config.toml
n_head = 4
head_dim = 96
d_mlp = 1024
vocab_size = 2674
norm = "rmsnorm"
norm_eps = 1e-05
init = "normal"
init_std_qkv = 0.024
optimizer = "muon_variant"
lr = 0.00457
schedule = "wsd"
decay_fraction = 0.602
decay_shape = "linear"
train_tokens = 260100000
dataset = "wikipedia_en"
MLP neurons of a small language model. Each row is named by its layer, matrix (down: output weights) and neuron, and shows model dimensions 0-95. Each number is 128 + 32 x the weight over its row's rms, rounded and kept within 0 to 255. Numbers have three digits each. A neuron's up and down rows have the sign that makes its largest values positive.
A block is one neuron, or neurons of one layer that tend to fire together. Before each block is what it responds to, as a language model described it from the Wikipedia text at the highest values.

Word-final verb suffixes. Suffix pieces that complete a split verb, mostly past tense after a subject, especially reporting verbs like not-ed, estim-ated, st-ated.
L4.down988:116075076194101119152095158110077183154042138099119187096083089118175111129142161073149115140172175106124090138151144158140148166181159159095114168136103139140148086149159145117107099114051100064162122118097169125107098076141118182166139038133139120152139119158141125079095139093165126102

Split verb endings. Final word-piece completing a verb split across tokens, usually a transitive verb before its object, such as conv-ey, persu-ades, pred-ict, requ-est.
L5.down154:176140140171082158121134107145105098174155128175156157121106140127189138140126116144120133108155057118126189137110097155146155080141120100102122127161108134112153145098108145181097069117091095082119167138162105114078058136133147117133146255184147133092100099153167150131123126148132108184
L5.down172:133079119109131133139208100150124137091170134110134123109110148114133153135105166110083088147144081104072103141131110145178088113170176097134111125157150158096132153144102124111067123127081162134135130161160110086097144097113111163158144202151163142170105073149153135129155113093088096147
L5.down313:111086122148068124142132126135102101142151117165120173176149132117137126185067126148138143156097083122160109097092111127128140099065181127098138102119127168118121115099148135121184094078087125140059118187067156131111088114203117139127146154119112101118091125150132118082116070160152066116
L5.down430:153163184140106197123124151133121049129160174155139157139168128126100142080060071151102128119092083163145145182095106127100140144080071075140115127141141146127116106087107122130145090137140099151118127111145144146102115135175161127151120101212189110126128123065096114127117087214174113168
L5.down436:089101082160131104132126140126070164108104151104146137093151110098141175106108059093101174102160129152144085093099138048148130094156106142070159157100135176094104097203139125094159078078043110110070114179131145176155111058144123200104109109065145071140111134066083086133108126121166122147
L5.down591:145086113126118155109083154138150149126142100142095093128161141134126104136169144093119105153155142135121102135119030121109104136074092135132114049109152072196134185107120086111118094135127155143130124138097167110152083118150140124118124255129123109080168109126101120131164135100127121100
L5.down693:132082120100130039149122099136172124152117099111165090139122114180127083142123132130097152128141135137116143111112168173134135103143075134137103100132179138099138137072139118159086146046090154134075128146124181079150127126123070121095168065072124071112086088081139140106126120115142079118
L5.down987:154195148125022140146132139155096149148094151144155117125114112157156086134044121146128159092109083134126101123118092151102193154067170153131110112094167079115130110129118112167159099102166138130091164178147076117076117106112118134118116255128177149134089144130159148123129113185131115102

Dates after month names. The space after a month name before a day or year number, e.g. "November 6", "April 28", "In February 1873", plus a few stray word pieces like "inc".
L2.down9:146086195185098127135091126148103097099188189124134134093122095167123122186086156109139105075142085173172092118178099188108167159112133142139138115123095112151153040131118163139069147126103133173135118108139114114130128110165106128122158057119084125082130120094148215099176135075122153153
L2.down372:141104103170149154147107139173101152172115147123074112151168104168102204142186138115140172130136112122138068136120107127119158139166091028181157129049151112126112138146165137085122122085163144072131169165121108171136183085123079189115164158124154173149160091144203138039134134158140100134
L2.down421:131164120140158161087160129181155093131116123131120108146164109036124126100130125144133108113110094151161191112118158130149139113151123010074139141106116104120061196151035147037195092136117120172127133084146149148150072142135145133102132127116157112191110173102131176185162122157123142104
L2.down425:167168065102078100106116177165126149127098131118147067089202118070140087151147128103112092121122156110074108110167066175141117153171121132130125155075125153184164164044142076121121194136148134093117134100141139144092158145129135166108139126139165148178168075186143082171158173141151122135
L2.down471:126082111129159136125137115118122122163146097150118118120130144097135150140148088140156118094085163061178137113157120182147119152162164141130142099150101161111111134137127169156076189155173113125151139129136086114123129088146111143178057174113063163117086135118146128110063155123125193102
L2.down501:136112092134154116122139113091190195093142128211131131114116143083137127160138149115162043139196139144119123137112107144177157157078122130091139117141163119133154133152106088190101086122085055097138155119165103127121190117158090183142154135053119118141148147140162118171139155172137112094
L2.down624:178069102109132147114139139148138163146131100130115129141091120154157159125121070121172084129122109129101106173107119100130134065229145137149172165109097106111073083149196166185170150137114166150165121110138165093153161136131146132140119148142189151139144109121175171180061105173137114076
L2.down758:145131160079089135146172124071104095132136138118135109168098094177123159093131065149153127143167136124105126070093132093178153195118134130109138089127189138092134169148150124126144108172122166087154150138105183112067114115126161147144077040143061143118124137137099114149124136120131072099

Anticipating upcoming numbers. Tokens just before an expected number, mostly dates after "On" (On 5 July, On June 28), also rating denominators (3/5, 9/10), table cells, "total of", "than".
L4.down138:139123135128134098158105072091082083162152147096170129113117127147152142178076189130132093164164128152101174094098127125135095173138157128140078178080145112141159135165129104117125080161124163129118078186198170172076177126140129120078135073124122164167115131189056062147113184093160106089

Split-word suffix endings. Final pieces completing a word split into subword tokens, mostly past-tense or participle -ed endings (turn-ed, stud-ied, origin-ated), plus -ies plurals and number fragments.
L2.down48:133151163127151142100125109122111117131107149102135160158107124147147142151151125123101118182149120095136123110160094115080136156124150105118102094198145182137166085113152074139132158114126157083122103127121163097215156146095200171116135021173131154099171104153122101113105124140161125122
L2.down97:053129115099185119165174115108158110121142117097111120116117120111083071141087181114117091110080081069118136129184144129103115194120125136113134136148124056068127144143152118169078167108166169128153122093147144090122139136072094139142049123108129127070097171098092185134089079078184128155
L2.down270:152086099140121111109200136144137124145114052124147080076160143163129157172128146144111146149189140116177091156104112153120158152103139139159086122135172117151169118141126084153137136147132101153176141157096153102115138140127147158106134101128096137108127077155123042205123144111198118078
L2.down283:125133124057133154129102135107122106136118107175105110112114160081059128047138116156089111118172133106082129154159138177149153085162192182135122113124123157109122131109100109119121141158123151133190105154107147139148146102143101156104184145095120110169115100123065103160161160155122151106
L2.down315:140123126120126111220156148098104102133121153087192138180106076163128128145153140074139123062144076124100083146082173111135101149110159126142191171126133123149120093175108173181135125144133096125120122162097147098117120118098074108142101037111085132102073148087051182135119120085124065115
L2.down539:077085107126173163101115124074138114164076078141127145138139134070208173145144131171091173085142095116154144144107128183134164118108115134145139130083072048091140099098092165152138123149158110186153128203097173144179105123130127093189093184134184125124147115182161124064091144086078112096
L2.down981:161114124181117128112124143110165119167106111121195135106181148130117129118158154163063161130132052148142143132101119123209106126070143086144100129160097124116161129124133152130129173122113170115119154157068144118098124162148110126128152255120118114135131153123099125108148140079108120150
L2.down1015:092114136146141113107111113041114080116120170109119103097119167161106131135117189094144235116175181117144137128112153108139150076116144086055076114127161113089084049113120163164164118137195123161178137095079145065125123187075161162159090103128142161158141041109105177085120097194120134115